config = dict(
    d_mlp=1536,
    init_std_qkv=0.0248,
    lr=0.0178,
    lr_mult_down=1.5,
    grad_clip=2.0,
    steps=4467,
)
MLP neurons of a small language model. Each row is named by its layer, matrix (up: input weights) and neuron, and shows model dimensions 96-223. Each number is 128 + 32 x the weight over its row's rms, rounded and kept within 0 to 255.
After each neuron's rows, "fires on" lists the tokens most often at its 100 highest values on Wikipedia text that the model never trained on.

L14.up422 [115 160 166 110 156  93 130 103 167 159 130 159  64 188 135 125 143 100  61 133  61 148 140 145 179  90  96 174 148  96 127  53 147 122 116 103 125 116 145 117  94 114  76  85 114 158 104  96 126 125 134 168 106 113 176 116 144 123 139 163 115 145 100 176  95  69 127 122  66 143 145 134 225  98 178 108 120 111  83 116 109 129 155 177 135 102 117 117 110 129 157 147 132 150  93 140 132 127 158 132 159 153 118 139 115 145 122  41 160  87 135  91 187 129 136 159 148 159 137 170 153 157 172 124 106 122  78 115]
fires on: " the", " to", ":", "it", " of", ";"

L2.up416 [118 218 141 115 105 112 116 134 185 160 145 103  88 134 142 150 126  87 148 193 131 135 102 166 117 127 179  81  85 166 100 118 167 111 205 110 137 122 126 124  50 130 124  87  72  88 146 151 173 136 188 102  86 118 179  85 113 138 186 147 143 173 122 142 110 169  66  43 182 149 231 148 157 110 134 199 123  63 109  94  67  90 103 130 135 135 134 134 162  88 129 108 156  96 107 142 100 140 170 151 131 163 146 157 166 142 102 117 130  98 156 142  94 168 165 128 165  97 161 101 117  80 153 119 164 142  55 143]
fires on: "n", "l", "en", "an", "ol", "oun"

L2.up1280 [213  40 180 112 126 119 119 117 125 174 184 121 118 121  76 161 131 160 136 133  54 125 121 157 138 166 156 134 130  77 165 117 106  82  44 135 148 123  90 193 112 141 189 146 109 149 118 127 152 114 104 134 118 121 123 151 135 132 111  96 127 128 113  91 116  93  87 114 124 156 145 189  91 210 118 133 133 107 116 115 160 139  84 116 119 150 105 116 132 160 108 143 157 145  61 166  79  61 186 154 135 133 117  96 131 150 176 138  87 120 168  70 161 118 131 118 113 185 124 122  49  72  88 107 139 179 122 140]
fires on: "or", "ev", "al", "el", "r", "i"

L2.up1032 [118  68 127  44  95 127  78 130 113 124 147 108 124 125  77 104 151 112 163 172 150 125 168 108  82 152 126 145 136 141 173 136 163 110  80 115 100 107 168 108  82  74 181 134 164 150  62 140 122 189  97  99 172 133 110  87 132 152 172 132  94 176 154 129  48 137 131 171 131 166 101 176 125 157 171 135 168 115 145 145 123  63 160 125 114 136  89 145  72 107 138 204 126 152 150 105 158 117 119 163 164 148  51 143 113 109 104 177 119 161 172 159  69 189 109  70 205 152 184 132 129 113 126 133 152 229 103  91]
fires on: "ar", "n", "o", "ud", "ist", "w"

L2.up1268 [133 108 164 148 109 182 131 184 102  92 103 136  86 118  75 108 112 163 114 124 126 172 101 141 123 106 150  89 125  63 156  83 150 142 146  66 190 110 162 133  97  76 133 134 117 136 157 136 136  75 129  93 165 106  96 109  69 138 138 130 151 138 125 151 147  89 113 118 188 122 161 126 159  86 130 109 127 101 197 172 142 123 127 104  92 158  90 139 138 133 168  84 156 125 123  47 104  86 213 196 152 154  73 144 139 186 120 180 107 128 108 171 141 122 153 120  66 119 147 171  61 149 120 110 122 134 121 158]
fires on: "p", "ver", "ry", "n", "pl", "ow"

L2.up849 [ 87 110  87 163 129 116 104 110  81  96  55 175 128 113 101 108  75  54 154 109 146 152  69 164 127  72 140 168 187 143 112 134  77  97 115 154 104 108  88 101 137 115 130 144  93  63 155 128 180 140 137 170  77 102 146 141 140 138 121 177 120 100 136 106 139 175 106 141 165 118 118 163  68 123 127 149 127 150 134 133  38 171 108 132 106 164 154 181 119 112 160 116 122 140 156  98 108 126 182  86 129 202 136 148 192 210  96 151 144 112 159  73 123  54 110 130 174 108 163 115 101 103 100  97 108 147 103 160]
fires on: "n", "g", "an", "al", "ab", "e"

L2.up585 [136  76 129 133 112 124 145 123  82 165 116  50 130 139 190 133 112  56 112 112 127 143 146 182  90 174 152 221 133 112 136 121  95 103 116  83 130  84 161 116 119 152 132 153 110 173 123 114 133 113  65 136 105 122 121 126 127  95 127 158 131 120 155 160 118 118 172 120 127  57 125 133 167 195 120 109 128 167 148 114  92 167 116 151 108  86 137  99  86 133 100 153 107 131 189 154 133 176 116 197 127 135 162 123  95 131 221 119 130 150 114 120 143 136  92 163 146 111 145 120 128 174 107 134 168 129  50  93]
fires on: "ican", "is", "ic", "our", "g"

L7.up1289 [111  68 124  91 117 154 140 115 133 142 156 112 189 162  91 122 119  91 110 105 166 153  72  98  50 123 118 139  80  77 144 104 140 144 160 125  95 117 153 115 148 139 122  55 112 145  84 220 147 129 149 141 167 124  72 153 169  97  99 144 133 117 187 118  85 137 130  83 149 172 182 149 133 174 128 125 122  79 159 115 138 112 129 116 138  95 134 135 162 105 143 153 135 143 164 182 128  95 165  76 139 102 138 186 111 104 106 156  92 102 188 128  98 150 126 123 134 139  85 114 135 156 108  88 122 139 153 106]
fires on: "j", " j", " des", " ann", "z"

L7.up1463 [ 88 138 119 147 116  84 151 121 186 124 111 138  93 159 114 132 188  75 109 112  93 106 111 172 107 141  57 156 150 160  76  74 112 134  87 114 123 139 129 129 150 151 112 116 148 134 140 101 119 168 112 144 107 179 130 146 167 132 130  61 174 170 126 171 109  78 126 165 126 110 181  99 142 120 127 135 155 119 120 137  92 131 161 105 170 169 106 119 106 106 116 193 163 119 147 123  77 117 149 174 162 147 113 104 138  79 173 152 127 103 190 177 158 125 157  94 142 173  94 192 169  96 124 146 101 164 126  66]
fires on: ",", "a", "us", "en", " of", ":"

L14.up547 [102 117 144 109 136 158 126 160 107 162 118  93 151 115  70  83 163  88 118 186 104 139 114 118 124  98 125 167  79 198 171 131 174 102  95 198 136  62 157  81  81  65  93 141 150 130 113  87 125 145 125 207 122  75 150  89 165 117 152 100 143 163 146 110 110 155 118 101 158 161 141 119 134 120 153 126 149 169 128 154 159  96 126 121 104  86  83 152 163 103  61 161 117 136 149 131 189 126 148 141 139  71  41 140 137 116 154  83 137 131 129 139 141 102 135 112 151  76 115 154 133 144  80 108 101 106  97 108]
fires on: "1", "7", "8", "ar", "ist", " man"

L2.up364 [142 106 165 123  93 147 124  77 167 119 181 146 142 167  86 141 154  82 157  90 128  87 135 141  92 120  93 140 102  73 129 161 148 149 121 113 150 163 157 112 125 147 114 121 124 165 139 135 130  64 105 106 193 136  73 167 102  79 102 157 203 141 167 148 111 140  97 152 104 104 129 121 204 170  98  66 105 134 130 125 140 203 139  85 122  96 128 136 188 145 158 133 188 126 109 141 173 104 182 130 134 146 130 145 129 108 182 111 112 114 149 120 128  99 124 163 146 106  89 115 140 197 172 160 133  64 141 166]
fires on: "j", "ver", "z", "ze", "ant"

L14.up350 [130 146  85 190 133 110 146 125 149 109 181 131 119 144 135 151 129 133 124 106  88  82 104 136 105 107 154 115 129 119 104  99 128 102 129 126 103 135  68 152 161 135  90 162 115 100 106  97  41 123 206 125 125  65 105 115 118 176 150 155  86 101 128 158 103 118 117 170 137  95 119 151 131 134 129 184 144 213 117 119  99 190 145 134 114 146  93  90 102 132 101 148 111 160  95  90 133 128  71 166 151 168 140  53 167 147  86 147 109 114 118 132  78 150  85 138 136 134  90 105 141 123  87 103  90 111  93 192]
fires on: "born", " the", " s", "W", "rom", " from"

L2.up172 [115 131 165 116  87 120 136 138 102 133 135  73 185 211 171 173 143 132 155  63 126  93 162 179 146 119 127 142 146 126 115  66 103  85 173 170 150 130  77 100 176 100 130 125 127 124 126 147 145 143  83  89 138 101 155 127  88 137 161 154 152 115 201 214  37 111 118 114 143 142 114 151  90  93  94 101 103 176 118 138  92 115 134 164 126 120 133  94  98 107 177 160 131 152 164 142 105 183 184 181  90 101 139 164 122 123 102 110 100 162 112  92 110 157  44 157 199 123 127 124 125 185 112 134 135 139  79 158]
fires on: "it", "ou", "g", "is", "ik"

L15.up185 [124 144 150 120 111 148 104 135 160 135 117 169 139 118 102 112 123 145 123 125 111 116 144 125 190 126 120  72 155 185 130 111 129 191 109 105 164 107  98 132 111 142 153  90 130 125  83 169 111 164 112  89 144 101 118  97 142 169 130 115 149  95 161 142 147 124 111 138 186 133  80  74 124 162 138 178 145 141 140 121 106 173 103 139 185 124 176  52 160 103 159  64 156 162 105  65 108 136 168  57 185  91 155 125 153 125 149 114  85 127 137 121 101 105 114 104 154 154 164  69 157 162 125 149 111 172 103  49]
fires on: " Cent", " met", " imp", " Sup", " A", "mp"

L7.up1437 [ 81 189 107 185  92  80 158 119 148 125 147 153  93 106 165 117 107 140  44  99 137 102 178 142  79  90 154 158 158 140  87 141 142  64 126 120 106 153  98 141 119  94  56  97 113 104 173 107  74 123  91 117 112  97 139  92  57 173 157 108 125 164 164 149 166 108 116 178 192  99 127 136 113 154 174 106 148 140 121 106 140 191  69 132 106 139 136 139 162 152 139 130 143 154 178 161 116  73 118 151 154 167 133 124  93 151 134 150 116 100 140 144 122 170 153 134 142 112 154 172 155 147 145 129  84 108 138 104]
fires on: ",", " from", "rom", " between"

L7.up231 [188 199 183 137  59 161  62 177 133 154  93 161 136  74  96  85 110 116 197 126 150 104  91 127 118 178 140 129 178 109  99 121 173 168 123 148 110 103 174 168  88  74 113 108  90 109 103 105 115 147 119 153 119 108 130 131 194 141 102 128  98  61 117 222  85 188 152  24  89  85 152  81 174 108 133 107 135 170 159  99 140  97 139 123 133 212 121 160 131  84 114 170 130 131 173 108 121 150  82 139 125 105 152 116  72 137 120 202 126  61 145  84 127 107 119 111 162 129 194 130 125 160 119 111 111 132  96 146]
fires on: "ar", "8", " b", "7", "t", " sub"

L15.up1004 [143 136 112  82 214 118 146 115 162 110 127 116 117 129 107 132 120 134 126  92 146 130 125 124 142 112 124 164 159 130  94 127 142 120 128 133 120  96 134 145 183  59  86 113 156 109 128 100 127 145 135 125 161 167  79 105 136 160 151 155  87  90  78 138 112  95  91 147 132 109 133  89 155 167 127 107 112  86 191 105 163  68 124  79  57 106 133 134 113 138 172  83 163 180 113 142 158 121 123 127 160 146  68 147 162 142  89 133 128 117 107  67 176  80  34 156 148 119 132 197 127 106 131 160 173 125  84 185]
fires on: " more", " have", " has", " had", " can", "ly"

L2.up755 [101 108 110  93  75 171 130 112 121 143 123 163  42 118 134 198 135 141 145 137  78 115 131 139 130 126 152 183 161 138 133 118 150 118 143 164 192 146 133 144 139 126 142 140 113 111 126  81 100 144  51 138 100  88 108 125 133 168 216 162 107 107 120 124 115 147  94  56 133 148 123  71 116 193 122 126  94 158 159 134  58 129 123 136 136 128  89 148  86  85 175  86 170 155 143 120 144 141 142 170 123 133 107 119 141 116 160  63  94 189 116 123 129 142 106 132  60 133 127 160 147  62 125  68 125 105  95 113]
fires on: "ess", "ite", "erv", "ition", "ad"

L14.up342 [119  89  77  80 144 158 156 108 136 188 135 141 158 128 141 174 117 127 129 141 177  79 112 126 112  61 176 114 171 130  82 100 137  60 164 170  97 104  97  97 138  84 111 137 127 114 130  87 136 155  99 128 164  97 113  86 174 150 209 101 108 129 148  89  88 150 184  88  79 129 191 116 171 134 110  94 189 128 118 129 103 162  98 118 207 149  96 160  94  87 117 176 100 148 154 111 142  68 169 124 110 168 107 114 135  90 146 139 134  80 152 103 123 151 150 162 111 129 162 147  92 154 115 207 179 151 129 176]
fires on: " f", " J", " F", " R", " N", " mod"

L2.up1312 [125 110 133 142 102  78 161 140 101 192 125 177  75  87 119 134 150  90 165 134 124 165 111 107 175  88 182  62 143  75 221 100  98 112  99 162 144 141 134 132 136 107 123 168 132 130 176 118 171 156  83 127 117 159 151 151 169  69 150 137 145 166 138 101 156  88  58 119 140 105  97  98 113 102 106  90 173 143 132 139  97  81  96 146  95 118 107  94 126 138 103 114 133 100 108 163 123 160 159 179 153 118 100 155 158 162 134 133 130 119 171 112 193  80 113 108 104  74 108 140 112 111 101 114 153 146 183 182]
fires on: "il", "ac", "al", "ir", "at", "or"

L2.up773 [178 147 189  47 108 154  89 176 140 117  96 125 112 111  74 140 174 118 128 101 136 125 158 195 136 150 174  88 150  85 204 128  99 126 125 132 138 138 192 109 151 101 134 117  69 166 105 190 150 119 160 142 101 133  95 134 117 114 128 140 146 155 131 120 147 150 159 156 174 158 108  66 121 155 118 128 151 150 212 185 182 183 116 137 125 141  54 142 127  94 162 192 110 117 131 108 174 177 119 173 116 137  85 116 116 126 116 145 117 123 149 152  88  89  85 142 120 119 169 117 121  99 136 138  99 131 103 149]
fires on: "w", "n", "ut", "ll"

L14.up434 [100 102  58 166  90 119 168 161 133 119 199 130 134 155 184  95 107 102 105  90 201  92  89 139 131 157 156 103 181 113 144 105 162 155 172 155  97 145 110 127 138 152 136 105 119 127 144 159 141 121 115 128 143 152 111 125 142 153 166 100 125 166 150 139 122 141 199 101  89 165 117 158 136 111 164 135 147 108 125  99  92  75 146  73 155 164 105 167  76 144  76 157 157 102 137 152  98  83  87 107 120 173 111 165 125 111 137 105 174  91 142 125 207  97  76 124  95 144 114 149  85 139 157 156 152 116  46  64]
fires on: " R", " B", " D", " Ab", " N"